Weights of a small transformer language model: 13 layers.
MLP neurons of a small language model. Each row is named by its layer, matrix (up: input weights) and neuron, and shows model dimensions 608-703. Each number is 500 + 50 x the weight over its row's rms, rounded and kept within 0 to 999. Numbers have three digits each.
A block is one neuron, or neurons of one layer that tend to fire together. After each block is what it responds to, as a language model described it from the Wikipedia text at the highest values.

L6.up41:478444510544554547502609552552351473485505469509485487538535578564536427462504474490453473369523547546458408467581671502565471462552413505537495557521565556459452511470509426535444460413540518471483499501575578467549477527471473475515536564483396444539487513516414429575390486460419580475
L6.up700:488500527464501452450483492424546570480421594610539446463502409521427525496392461500515535530478589489491529548475545443503470574595524507498448566458463508473495580569485444424503477556531482555521473526538497555487512473496495508535437416415505604447467627455567592504490519500538538423
L6.up959:531440492410518478477486409430550482544468532570517473530367484562483410480534411476532438451499512427503490600505508496477483498547458531612476466482500394577513578525451550478590391562545491499441495593414377505472482486480554504538519482475535489542490491438457458524605573572492498562
L6.up1125:430494539439489551552510470477543532501522564510544502546542504497529401460465557452461499464533452431509456583565588508425426520567457587427477537514441514512503530502587418391581502461594506495565565541423439527526537477512466517504581520489461507442503543536539497543452375558472585501
L6.up1186:490508454527598555532610528436523503520496518436491459547492521513416473513440590493425509505497549505537467424530487465548505432554547522568481484545475468527473538428420629435618523500551503535551501495507437510551571508499371496509504482609481565611439536554436506495464502459356502560
L6.up1351:462456587411545524489547478460535443465442575533484471509543564551568585408454415517485577487462472518480550495481504452493463563602512448413427463523501449530483433460543417516520476477430479576513462541499439471549534546468512506490510546563500623524473552459543439533437486497475533500
L6.up1454:478522460490504455442475458473547499444545483464542443492505533558553564423444493492510497467516498460547457489513530472471404541470514392524500479566441551542493468547502478531528387406532498515491517510465436513478430500455456440486511457466449513438476540564535510461524504499430513414
L6.up1470:507526527463593552509534596546408463464502518653463487477495440502526460433512496500506593466498559484456429479543534493569446551571518459534491611463447567471585487452553487443490570454533432513558558513407553487602467467569393511469528585495554482523489527454502428573477553518450561548
L6.up1578:417519581542531463471539523498498465569458540494464518577460529539548528462390462460466573492565527492522537526569563438482426486533508508488461583406517478509513442487498428464535529536488524529574493608559534496547487569506476544594552448502408514509494503483510516518420530633498513562
L6.up1605:532478500529510541430438473424610467446464453447399620537455513587526455491450503462546469458463493501416452579470482486578500546512478533490479479559481436474455565446405561443622528540540510655484516510534545512513561487516400470450554524436483449471511504462496558417499491584432455578
L6.up1688:560525471474596447398535527422528472495427482497468486492453494527524570465503544516419461428519573504531471513462563450547515425515565580446468577521542529475531523453507521606489414438574591509481541485457349512426530436442449489440465421545510532515569503570516525526447379462531505501
L6.up1754:471500533532490657486502558480551547499489592499431566521592483556418488593526499555527442421491478556545468498540551442449458548485541475510531643417546551496593523486401532501475475506422473428383593474473530434466452412499458505497529501476492500542443541557536539515486531503429505376
L6.up1802:435414551609500535508508576409586525485409489558567538567566440561524594511458472522523470533539485496458598574444472513476470452532469480431502600602364521547449525518509513523533525495631517533574514501451549489500626499522443575528591502443413504485422476509439424559511487508474526483
L6.up1970:404454428547517581447523459549452461604441446464481552471507554506470451558459472559417408527461573502538515409496499483463400507532521599508470502538482450373490602511569555557523443518484513465520561539562406537565596554356486577485517478521436485447420445533542514525551524535474518522
L6.up2294:425475449507598422416446509534631582526459533416573482461471457495444455484535589499474443478438559518535558486553467471425371512564503435589433518455561472537525480491477531495482519353594491523390573416465392477515476485590508583548536544584528513563462484516429419458569513512455550455
L6.up2569:478515555494401463411541530545488567493533478469544379549574547501385500544546506509563474494542595583484441611584552513418533586546480562416532518540497609515504449492457598502456442464484454550425505565584519493524578488469422539572500597455478492440376489414384464440464535537476485429
Fires on copular and linking words that introduce a predicate describing the subject, especially the article after become, made it, considered, as in become a, was, to be.

L3.up824:466473463515526486543477512484371525506468376589550450530487522493566430508472486461464546441536484536490482504553572517469478514486437572434436516436429426553615474502490507478534535501599557524508417531465524487462494435522589493540519456485437425481440460456360540534450533573422499503
Tokens that introduce an upcoming date or period after since, before, until, or when, e.g. the 1990s, its first release, first digit of years.

L5.up103:554507523498436490496621485440481441370456541545489466458507418515553600420472376488512462503526506602436593570482524499453486529455554570480565497454455483589506427560510519490553567444520511552470454536487460510526413489553505358445513528455512620535447465478389528549496473480519450567
L5.up1072:548586475463452387477555513474519559459495479480443494468480592463475517532557533464577532490479508467529577512451593483445553499475475524515491478420594414549469498497519491554494476556554536474496459567540375452428528577530503549445441510528514481553615412576562486597536574459520483469
L5.up1187:562476574439431613484498514471458488545452454485446565500540584567460484430589477441465526461518430565461505504402458445471497530403435588493510512500541426402479504567493464544483391473507510526468478549462444460527451563467553490457433575529593438521599502508532466586510453501507578521
L5.up1414:499615502599538438544481453512504512483472515530561503490533483445571465492489507541442442420504478492481485621458478469563467523507554499588517494482440525488404514510472527501574615479447538424535380513421531466528526517582529488450526387556517620535450479502455451494626558503491534421
Capital letters in the middle of an all-caps abbreviation, right after its first letter, such as the H in VHS, G in IGL, A in UAE.

L3.up351:491510429482543533479526468528553525650533488463485620549432538479563416506502471564405503462492477529508423423622473544475443565542546494484520537534446510530487527474532505520456527523523545470461456508502535503418453535500473513497481493404424472507481513463468517515452423605543527581
Auxiliaries, copulas and adverbs between a subject and its main verb, often before passives in narrative prose: was, has been, never, later.

L6.up320:416457549460550550483487549475468493567506599459559540498492547499456505538388483529522569458469611550492592600492493492521550473469507478515459434503493463460505492526542489510501508461552533531435488595570469515486580439511546559470542527528507455511460540455482491515561492542476474460
L6.up373:450422511444551466481434329467495488465523589589530508441413518485504497387342437594536574457528556514537525501552497406495396530468374561481584502461596524452540506547489437381463445549591484449575496504607608463503531538495466452528497570373496533567495489501522515501482413456512503532
L6.up540:576548445505461487504451467525467560427473572451491516521544505488522450506556573529463468441461495573526492451475526469393542388485537464472564510549457453497442501501562461571444497586451544536532485442512440482524526516630483508522497429444535472531456454536612453493504536408481495413
L6.up1336:533500533451458460587491531511526558472532503541514518511570541510522483472508499473434563448523484505473429544478507511558506509444436473467614542455509402564604533537421459492473413481447478449522532581522504494418549550500507484460525544512529502505529534457608466555518508414479550527
L6.up1431:553468557493471473543534460497549545506496467518595497534459545487485435552582571553437509457478571451444525593566501535540496489439397424469458439496447481539562424519463523567432447508472446500439555488522478508422531517543595497495472540529494505616469498503482552509549498515545335514
L6.up1441:469478432519575485583371387488512430499466469584553491528512582595482474535496458601561588464523581461493502491499475476463559488472519550501547490482430495423569519519502423476482391583503567601512541474598391473495548544569491482536461480433538511484552496481579517463465493528518448441
L6.up1556:480482526422502470521598441513508529485554475397560467432407573386423463397473466534399534516482604524516498520473456520567486557514476524537522439443536519479461471564527403465479459527508492567534529457509567475493523486579513468456489535548481479467519569471539480471514463500535427489
L6.up1641:406469481464445563537482536528413541514538535502566514550533551534545617524422573550440532500575564525436543444558385522521588539469343514563461496599476505492531506543543466530485528525504471399549497510538467498572444431591514432427522566502524522452441457493518507492510463460473539488
L6.up1701:454498497516424545573564353455528478504507562407626427427575601393536417532409463528402437496491447550517459444528461593479385543414492421523575550473513463432595536430464455510515524552496566573468535457451536543507474488583481508523487383446524459515527494491538551540562566484519492519
L6.up1972:473525514472484533474400397473500553586524419435626487533478507564541524549509421478585583471593472529472515440504468476479441583461488511543517429551463535434562607432490567459445346465421475463386515537582546567523463510529455480525525487393468519592463564375501637542567499507526547470
L6.up1986:517394468446490510536389387541483542539573573500534499488533529539545510457463477522571593419518539509502465550589508472452515563448443522502513500435522512483499430585537544488493468601416626410465507545483528563465521497514534495532514474381575483605483462460529487478496525522514406550
L6.up2024:440435511500503513537516487543534447561517509549567460517492522454468551472458478521543633471490550494484533509520570532488427517384515486458550449490507453566661453600546563440566462465492533462438500505533550456489520502492466423519515498459531562541549566546535461524545568465503531509
L6.up2094:487480497413549518498582472552403493453535438561525569599502573521557480512478526452564540491531383540540496498556521554506576484544497537434541491442426471445532566435447585459400381480447485410451512538429515615483454517517550447552487529435509520534435563538530525423544508404579566460
L6.up2124:510452475466440561526498468514468461556528556467519468506474436518445398555448461438419467480477465445569448469516489444522346455427402484438514589494491490509574449534509564539489538510561499537478488479560559484601502519547545419533558358471526489405431494479540576489437497519542531509
L6.up2388:513426582538535488564446515473510487471493495502453519484499446513461516535497507463514470498559513515569585467562479551484447495612403536469409512444585594468485542513458527440504479523436536605415487423553651521581507467481514459519609490502539498518493561530501598457473424650436561444
L6.up2477:394472517299601573486456439485386574428440504489556471438424523525456517383442458536544507545457504506548563474523564532443519502467512414466472502523526470387477471510521515492466410569528505463594528559537486551541421493499556490492541484458515531557525510444505547425499486510574520388
Leading digits of years (1 of 1873, 2 of 2015) and words just before a date, such as dates to the, since the, from, built in the late.

L5.up631:460572435491407451528466495429559451580649403554516515551480546478478469549571481484575489500496524417472553481513571461576466443423400480611596475475574574486464449466533487473520431475550593440397476516512439443541460568541510507543475465474530426485551582551589525523503429531494560447
L5.up1453:536516439563410503483472433523482542475434454481498563463490612490517539444532415448488442455522472445444595446469491480470533502517589451394584514519614627490513513463381605468445460507499441559453579487569518427565418543544535544483547440516492404525447442449459490497498478444577516542
L5.up1672:505514550513554473486450501558435569472506538586551438515507469385612534603548444511551589457497438492508568547408451478500436643616531426486464476469524629482535481536541479352476572590527510480398611515501520466488586546534394496547555493435536501521476528449570494585433481463473507547
L5.up2378:443584520498475492441500502424541554626585485562434578440515555482457498500538596454481423488511514440447484482449487540505468459609565470473528497448526459419548527512419488404545514461489448523524505455466503487515418551571446516519542494626431514588512538509623521434473565469461525432
Tokens just before a proper place name is expected, mostly locative prepositions like in, of, near, next to ("Born in", "west of"), also route verbs (entering, links) and mid-word pieces of names.

L6.up351:509402519480493494506518421470570495542546394466622456468479575557485523486478454504459497517535544458435565550506378521466487417523511544453578575436497485443494511510411506451476400484379538426515524534505562481529503545552585434481489512567482509457430534489449447464517474537457441488
L6.up651:441460544505471438508521402432505515534491480516517539546568534515482497544488531401507516460442510469507575567454480562475486509427450545430397534461522521538406425606477471434537466435517518463488531443433534543426409543614534468447491401460475493509546489499513495415443451436415584434
L6.up763:492456503527407519538415420557601494535521489454569474429484479434563524491477480514510553526500509592529543586522479413392447555467442487456590446356562555458477459598379485441473440481517481487475547542524512498508453555470492520580527530511485473530514477505417543532438517475452557416
L6.up812:492429430471497532508511482502393501479441386518508586499512568407411520425584520482549431460504508542515551571432454532465522420510440408493640485506599508461466424581458580492415478531448471475547595491486567506566474474570526606550499400515442491517515488440495508447483514431419536489
L6.up975:453530490452531488528468504470488497530441567555571475543514410483554546437445524422501487537518509513533579543506544503407539578437583487478436475568481530562492508497522565452457552510473464579503437445517434571391606571441466511541549471542541544544463584543538470447593466537360479532
L6.up1222:514467509481605556459484369566473445530483489526542424506445514491456388517539531574455493472544476523580484372502523523469424396481511436499447489475553478557476668531511437485450444485455474523503425410534526430515492560502430567574364356524477490548460569513442415536510507510440489424
L6.up1264:399461453540479508457513547384521471532502448497543457408572562468500531441540544534522522507375579502459534492425381510432486483588560520437512518561436446479389522526415548483457533470494564462495518461479575531508439574513453538419437435510562492507565583460532459474388512475479481472
L6.up1307:541531505503467443489453462593510508464444474428482521322516511441546472502513512479439454476420471456489495413537393476463490454560452551437491455400509451582458506524470510408609539478457508534473498486548461507444434607474468488520510683537420457564519533505474418528521473523519509473
L6.up1360:387527580470460463494588455549572528439550541517482457569542489545567544467495511443490495419564525486467510576503431425463519441470491509455533441442393474464483580460439480453630443503494487508396502439537474501510571470503427521503576407518486424575410494526391486495598434471556441493
L6.up1498:408599561447463515437457490500509518628396515456432480443448532503535555433646434574552466468461594560475521490522577553521510472509506457512534460515511436466583478509493541426486458531487510533498564544513446504602546500515527464439433422452484432534514560473505491513530587561523450513
L6.up1700:502514548497444579561466536534570534440581529439534552515467509484558523607546426586465489426501459456476459491441502543533490549593470611529512525527530466514520529592492553546420482496390517590500530500567508452501526563500368458487582562470505507538567562464480477526428409539517457462
L6.up1767:540461475506426542438472404469356563556440496492555527461406483504492611492540435490534481494469406469479394524443486511499457443500594468484485494488520456408498462549424558476489480493373497460486441462517536546500500632435538500446461446532415470527536458539537523538459429491434529402
L6.up1772:520448528509572505561516486528552614353533444458506578505427417519513573513467552538452494556491523436451397545483482466519472548520475549470563400493477489438488500487470479494607581517506502573593457421582418478516477519526487424494539562444486493509458570513484444477446541492442500469
L6.up2300:518539503481494524512459451517539504555440568458451560598458440529506495422563457447527537513516488630470402470498559526488494532569537492436440533489507556413458513555532519559496486527491498600483470530579460409469530554537545489477590505461438449485486546530475489546475528419471410510
L6.up2414:526507515436432505496543414505484506430498452485394544454544533517515574545516476521404444503456514493471637508534460544527500483467520532415552568442446547523569402566415453466503481419528532492525510457566477567438543534488625530447534515461472569525578530470495520489518552436448520433
L6.up2656:429455543513480444427465496547551542469406405527435490547495561467519504514522468419502484453485497571456502437454462424496505507540368557316368483520440480488453503546450505459519558511456494567431553537436474486508467577483417541496627485486500475560532480480495463527466522454527498523
Fires at the start of a coming place name: on "of", "near", commas or first capital fragments (Gulf of, town of F-, Wilkinsburg, P-), also decimals in climate tables.

L3.up2527:446476440561458450427519579507454573470488499538531523483503477474572495420409503563431514424549441532578476526451622507609562559517465490476545518669542533513492601459516514503474572580455554527470559451491513406545568549488570454413530538510482426465481520472483494499458492458487584458
Short consonant pieces continuing a word split into fragments, as in Kunst|museum, mudpup|p|ies, ket|ch; also place after ordinals like 1st, 3rd.

L5.up432:415514522455499476511433460451527503508474487486477558498474524522542496483516563517456444510461488487543491522504544518484507581455462548505528472477544464465487472547559454467430346468488537573552508550438538403440529562452480492579375572566498544478459487490455487502506595596570597397
L5.up632:514512567472520603473557632571510479496507542502467464461540562477389520491509474510491471531530551522478442517508474501595402473529470511456510578543533529395524413429500377446504528545471429446507547396512562479551594472522491531621484585511477459491541533468460453473465509480429525499
L5.up2288:527457559495522477528551459360642499429499483459460458459469465600418462540591476598472455446459543569499503508458412458449533519404449542488448468484390517490433475483483489460384575505538528550377546512515536422529510453415514437511412499505456497471618445395500486365562498452567495507
L5.up2362:498414631479562470528475447530482426429557503547464516501479531513510484554496464556433381479425464470520554538533548550544550565528540505480471497443502433491456646604463529456407516498474463553536530501482457444437514494448476408556435530629498520520496556574451514424530512553537554481
Tokens inside critical-reception templates, such as review-score tables (AllMusic, Source | Rating, Star), Metacritic lines ("out of", "which") and "In a review", plus scattered table cells and word-piece continuations.

L6.up46:456552534423520477559481468449557463470536510482475508474579545477433460517568451519551505523435514460532461621489452433532524430523533433412498508544506458522454438556549520430503489473492436505508482529427485471381472466461447422528435486612518497561416485471538500439538505563465526493
L6.up106:530534485486520458486559530511437581442437561533449588533565522461461494468511440544539414448478546432622489471445491509475495461373494433588506534422492484478476506486548517519478524457438519495516502459433533530445507528387534546572489470541383439572459479516529501531495493525479517461
L6.up176:506499525491536532598442548521517442422466512410483585517535457457467552509469450533530471521461520494504571547410562481527537535527455601474454472487529536370475483518451508462531443454424419530432447521416502540428505505450467546481485530496500581558517537484533451457569535517467432528
L6.up459:572447573493465499463481400561471440560530455499479559466395552500434480485452450569522536482524543469594556560537452476503439493511495570465431535543429408565460532531474441458473484490486545503449478530480532558456558559469486465498508430564525543581444512560458508501500518554535561472
L6.up1230:499443519443559505496564519570442569528460452476477431433436539478445562579448525516474482414515465572547543577553504454512575464459544472497548480441524497453464475539597447523509528464524401504479428508565443449481484461480525509530522488597525489518518570517549504500451467497510539499
L6.up1403:507479509534455420555507503401491541516506446499518448441419562527528449514511471438419372498495453482516458514378520569497488457561518543439525503543445491445451472490557494531396509452442497506527483560517451569500512534590489487523469460486463476504421535474464543496535494509499494531
L6.up1440:471472433507477592633483472483523524490465547473426487492465536574409498519505457508523527452499575451423544552518559461430476445462473531453596500567496576485510545449471520559549510512364416413430364551484525478457539529431541603415488549588567477496412499581511456449494510526571489586
L6.up1798:476630524467468503517489497559449532407539560404465589492524501498544477522534465556470468423481563425552520573468483510534556463537475490464501455483536484507539403493541574489514475422397511490413524601494531626521494458503471510476468526528532459529513488516562463484593556554456457488
L6.up1799:440631425498522444486598460440519588543528578470494436446388537542506515571596524499466433563430623408567476487442548478525459454475590538508549592545490534500560396489436493473455490518451471423583427505489454469498531497570482472468499425497539407500477507471501555493448539506462502488
L6.up1899:394496530423634432487394545446386409535537523553477546614558488564550493539567476525451484505484528390484522449535503484518576459413486498475463533623455456562481503490546468564458515509487514423465476528523448504479467476479506445515495517607476583411514526337541474386566493467467471539
L6.up2019:470517511495514435589450544522521402496485553453479510494541516469538473517579528498554504569519477504512479481506514520492473575517507506399512483516461377540540558527506541535387404467505470459491489592504485396426476564491526438392530537505452520544418532472527397360472542524486506487
L6.up2073:479493574504533490501519448567457430522502545469441414560459478461542493530473565495481468429581563455485470464510556510511490480453497531540616463544523454553444457442478568531552458523402489500539431526589526401460498569486541513444448520551503527508491456509549505379560467600455452480
L6.up2117:544570559513402497502498454503537373449567461538399481485441564527498428529452478467542593560508529453467569512515488441496531488495433504502566527552585512473562417480431495532493497528423467518540498441458389425522511585631468511531472491533460431361410547501476561465495446433518474441
L6.up2147:527493500417503512535629444482510513451529517380528557585559523526518478514573556553447453501505563554501481455544517432504504443534493507454478538488628397457425562513487516546365463460460518486427493498511499551475549479419469499608466562516506474516564475551541477447485599520432531524
L6.up2236:557463490511508512549523539453512476535543520493516483538497484472468466504442479509542532476436586518593450583489493643479533486485488552485465572480507501522586402531576532553492514507543415486587427490478599548571560533484491481592432453499493455458535505544482527524430489408541397604
L6.up2581:503519501510471591490489470535417529452448568490468516573420468439549484560521453574523473499525481571641483436502532418495500501382527558521439489487529446457578433478518467484434557469472450481532530503509452543486521474510423527452514464520527478484467491518492493471541555592485431517
Tokens inside rating, score and ranking statements, such as on or out of in a score scale and the R of Review scores tables.

L5.up225:527529529499454456541566459458423414465448560480491444477505483469497479430535410437490474511540486530530505502531399451451528591585628572544395422497462468467459497412462606468382510509510534497491404573539518588552513587490517559532471466534477548489488405442453494423561533488434508578
L5.up1550:430452504449521488520566497448404527524482507617582432514534481500591539433499566443585498480490487493516557485461533543513501598509485579529495501559476424562418518592505566506411516546559542538512552469523531471570468517433503589547460458495515525470471544533501535452521563481455504630
L5.up1787:570514442524434534475587504504483549458457495534524549424550435508458510524459488522464478595526501425567501433435462504488417460550567581465485594530512455534466594576559554600465507489590516584533502637482492538533582579487495454517509483451498567460530586456457567516514448447396550492
L5.up2064:518453467475522461519543586531551573496522522478543492535495494447542394540508509587534583597573484549530422477526527510520534585512472586501519569487445463530533581522536588545434443484450535493526556459474471521449619593488422441550434519555486441504476472453549464479498457501504499495
Word-internal subword pieces inside names and compound words, usually right after a piece ending in y or a vowel, e.g. lady|f|olk, Dry|b|rough, Honey|m|oon.

L3.up2587:532508474496411529477481631516526508478430501437365502457508575587482512486596600470439576469532377566437578470495520444606582465481458485577501509517510437429508523506478512472564461475578492504514482505440523555495566578594450561603397524492486422530460453522449478485449563335594562578
Word-internal pieces, mostly single capital letters, inside proper names, brands and codes split into fragments, such as MiniDisc, PolyGram, BioShock, GP9.

L5.up284:315479436518471573511570532383526426485486562510486523438582423535552442485437466493515584392558469495508491567581490486477482416552450495511490551556454504563548497542620550469507497441520356603560502500445491596579603459580497518504544460543474525415496501458451399596480517529440467545
L5.up1372:499453515542516567445440527459498378506424555476548463463432404596430476490540423458482560483477527508494458487395379482476488405560598535532577609479456492482506549532490541469514541421551425536546479533450514580485582471441434490436396498508555512423426538551467493567485522478500419513
L5.up1839:522520554396483509545528509540584542544497505578431426552462499450504529510423471499580534446561344451486490461486407457539484429506424408467500519570529467492548507485478471442497523501501398543462481493479500445498484475500513511501502427556515506410444436426557429488496489499523543462
L5.up1967:534485385483474483505595508448539530458532535517593393536483552475513501498569473457438490530497462601521495596500505501583441447531500500507527445419526551491535570543597477583527575513540463575550527481469420530565481439478407427461571525513442424479468418505456460612516465533518535492
Articles, ordinals, superlatives and possessives opening a noun phrase that assigns a role, rank or title, e.g. became a, considered the, the tenth most, the club's.

L6.up268:514447588512541459459634489508454485528534472494504508501471464545545435437553477408489480487459469528456488571478559462413503472521483631486464506546533459401509492562497502444487474566515473591482455540458435587525532489478479491505463513532428538545499490566522496518546537483486630523
L6.up289:558433528541480501527512508504497536489535552563543566479548474470455495455521498452509590446537461509496520476499495435500438466475506456506480502423572475501557453525469512502456456525468520433473475531500437428522414512512485403564579596481540463516563546546436467480447507498495431496
L6.up313:466471511613513500452488478591434422550568499447406550504485496553476449437519466491477611461480452539438465526493490376446634529617540481585617435416433440452471567447502526534517511573509488529534459559538490382539462495485454418468489555391436524590459536595537572523447400568444550523
L6.up347:521458521585370432400466583523471488442515499431459561459622529514388535399551516436459549538437446403521462514476432469526540502524611407549406474473443446452485523496490497412474465493559439503508436546541491619425548531456489494523382507496455486499444535509462554456514532486463527455
L6.up457:507462473541499442561480536560449479427486457495471511418484610493452425549543491477514526541480497440450536443610471432558568530464555541626538520497494504454508495547443579426469453480529604513607501525432513677499513499454417512501452453562556439495534418523480491382476542388413515516
L6.up616:463501567459519522509569533477418584560477542614518459445526601541566479464461411508399455511450477466501454510445498509511597498493482508467476439611482515433442541466478501519446501484535630503453506426499434507488473513537532532547545494410534442526516535465469585459482482515460544460
L6.up794:503509571498526478482549484512445565489504508460534451476553489509510512538506451431459518481467482496618554519533566487457518475528534506415452503486527497508519498538433460427482549587489469363467450489541476490433550484473520517485506480489430506547525511482599571535503489470413475531
L6.up934:521475437451512497427520585506449491534493475476513510487516540605546384546515469464490482437518457394489442466485559476431456487562531408486454529495489486546520591459568494499501463559437496475522551484521506341497486581548480490455490486561482482500650478579557453549540414435453492506
L6.up935:535553546517531449466480427458525492479447541489539483456557458477424533277466406554467456491525551521536385548433514558459445439530456507533503450499485495480574553509485464479474476417500537455414431510551506484525501525532561548492566503542398437500521584477580540513502440528537530494
L6.up1285:418463528434467496604489489552485454429467454566552460469517520432496469447545497521494498468569566409529510477486519528484446462560467490436370501479505508485505477446488415456520374532455548506566423533384480477572552515487445484526465510536487482499486450604547404459542520475472489501
L6.up1599:478451463467530435510470510462464542501503476509457430573581558508466495509535439486532532459508427564495522489405537435501482523533704460486456474431489418425524498501572534517522454601443457544477482629446476472611545522497463482474467490455444599609531460558546594547441515433445472472
L6.up1662:474495444529517464507541619427442452390463498442462456491503472478387573463566416490552574464472466489450447536464390515550483513476468551500462503484511499550572551494426484477479490527439513391449487498590446443467472512546508421525502542566554519490444493557600413513421582518445431438
L6.up1905:575576559468532512477509505489519549480403531474475526427506447488513573490517462438400576488481525440542517541507450442489518527588504506487510471548498519462397486560540475512515597478503535404587508537424491465522485576553508460520403432493488520543538506480497537423537528419439457501
L6.up1982:490495430526498440483542590542482463480479557540434476441517495503541576577418575475552545500455500508544546521448488615452458479526512499415487487435526511484593530532481525575505495513448591455519562475484437527480553531527500543644460540522490478489458465536518482527485479488462482492
L6.up2005:549451486493497422461533530500480511488474518518483486440451516519516401485494521495504572464544416452620448453458457440465487468518510506511470525617535517521584507605638486439605493445506526505509434603578511507549619488470491550548419476461450516515493555548525403491522446519457474425
L6.up2460:446481554434570512511570468484465489616504502499496514380526472503486573549495474535418438564476528478509587508490529537458501457473587536493521537440506506482480609543489406483506517504490471440530486517544606476558479565532512497488537565495555572533511495507501456499488504416399471479
Short consonant word pieces inside a split word, often right after a vowel or y piece, e.g. Cry-p-to, Sey-m-our, Cly-d-ebank, tem-p-o.

L6.up198:439477386445470587442576538509474487455482471460494445505542586462542493512456512538547463522611543521510547533489406461489526558527408505509488513601492572476557557458487522572449450588458480552537545482534491606412436583529458492485490423596547462514500413470517522436552545571498491470
L6.up301:519448494468482566521463447546456442542441504529517512406586486472517508446585621496477576491522566485574528588643523544483486479540476558476494502487511456431616553540477492445557482543449461454480549508533498601363577402436546543492397589450530487537444466469510533453514494438574607572
L6.up428:570527414460511609540428506368565396605466517496547545479525435486483428385494502525475529483512595447522540472542512546469595461499534563334417468528538478529482496474494448510419570479480471475567468446542444594379520605572520485420431447559550496498532528397591440505518534474443564552
L6.up578:483501426447494527542563460396521558519530512539427510543580490545535526503528603555435507386561497493483522544621450441439526525560445528537526486512488469562526522472448558502527502581557429480560502408485403405439506467494450531511600472487477441472468421499579607564474518534476432486
L6.up629:472407462522549525552496495427520452487512554480455459365492523483448562419514558456576384367373492574466544453462518478382474506448486533512549400455517397506483519578498555391513374482497448466505486548544464454478548633525420552525532461414438474568433466479501563545483501465454504644
L6.up689:534541486574521580473407492505474409494508545448449479466425470468414523520448510504519482456478512465617479492487512514497594524512530582449496457490517466502547575542477562605540492557484461500589528548500425523440610432476523470578455460504455461517484490474493500537457496423483494492
L6.up1017:459521476565355439534526503465493557537442431533460450490540562522438463537554469520467475476440512497377574509512551440439580613502500540438469519465597424498468517625447399573465452545578550484430409672498437451411501578523484475515467536627563494538608449520565514523436543465418536530
L6.up1021:505538533569497545483470572495393514430496475418502448469494516555525559443445494439555485505548489456548593475507563490482410530457571565403509575546410356492429493489535518608481546503425485554555474469465475500439451586532511465423529532524438570431523431480524510671446558526488499455
L6.up1108:512511535571543528434444460454554495491530489454552545510565520412413529484449517420533539645477559463525503468521381456512521450584496551496437509552492425503557480534622516471488507514520475444483522515520470546467429516533465536502480431567507457521531612513455547460530460443435519507
L6.up1260:508568425523476546420545478473500487509499472491503424448457561510539525425608546478542484515497517536460564497542572454520525532471518534511551498521478381449498487485516444583539438551551529462481536541508439426462441517517456467498519555462462463526565554587468561614490565518544462515
L6.up1310:427541479493529493510482478540444593505482450566556525555474390443503570549479490513522541507552565531508554529567434492458549438514525528504506490497518475468516504513560503516481480547429515452438456517462446505478582517442499445476554420585589424555486655463511438513482483601434506528
L6.up1672:487422537449572510474516463525476522542445507541527518505415496488500561548509515467412511605442399544451402575591495655444508490392485442419493460506569486494423459471576483470582440475476527477473415512474514585467575491531593429572513456559585455453546452506533461516425424519487576572
L6.up2023:514487545543481408509587494604477467469652498501630543492497450412594505512566529555498491443495523540472562465418475476505455520485412572421544501460492441602501528484526551513394452387530500571476468471547526484467544561502475527500384439537495492523513499466527416507556558487535508450
L6.up2193:459499543493541402497447476436566528486547459554394484484509476513495509453540483556531489453477522470430511597500418507498550450453485426441514499476464421529512524523576502529502514497482557490511391466546487493422522474511489438547463559546532494502495458447532544556521522579442535539
L6.up2237:490446631425607450420440469483460478505481503543451546534533484539461518592524395492488425543446492551483445506589489530434518450415525544523516474526516460502462571464560478492447542440434528445555491451564503629412417553505432462503410529563518469504423371498510515544490448471428519418
L6.up2572:468513432512525598411486547541506496558507447444577556499490520483574540483497567450491530529560519557513478548475563565527416491512507533548553513543490455536492498503488453509532505485461538522497432546605431500441545513499529492466541523541501411569486496492471513500489505487431505502
Word-internal fragments right after a short capitalized opening piece, mostly in names, places and acronyms in lists and tables, like Gu-il-hermina, Gu-at-emala, S-R-B.

L3.up744:493483419463451442508549596428503492521485529543381475534473464518580472501593515484514603600501521503505541520515524534527510624468447359534498501521613460506498417503515472413522461566533543581530521549595457521473474546640509520455480420390347635525558490419616499535537456511511607452
Tokens fusing of, and, in or a hyphen with a proper noun's first capital (of B-ermuda, al-K-irmani), plus year tails after 1/2 (977, 021).

L3.up1048:382494492488478590485469530524516505494401505530443553487516551530480532474570480593434471484522476468468489526509483451554515554540420396545576579499584482501594565479415439514519451422464577452453528518499546408465527549548543502522512496552586532516464472540559572454524506433484457525
Tokens that complete highly predictable words or stock phrases in formulaic Wikipedia text, such as table rows, taxoboxes and census lines (Airplay, maximum, Invalid, Tracheophytes, any race).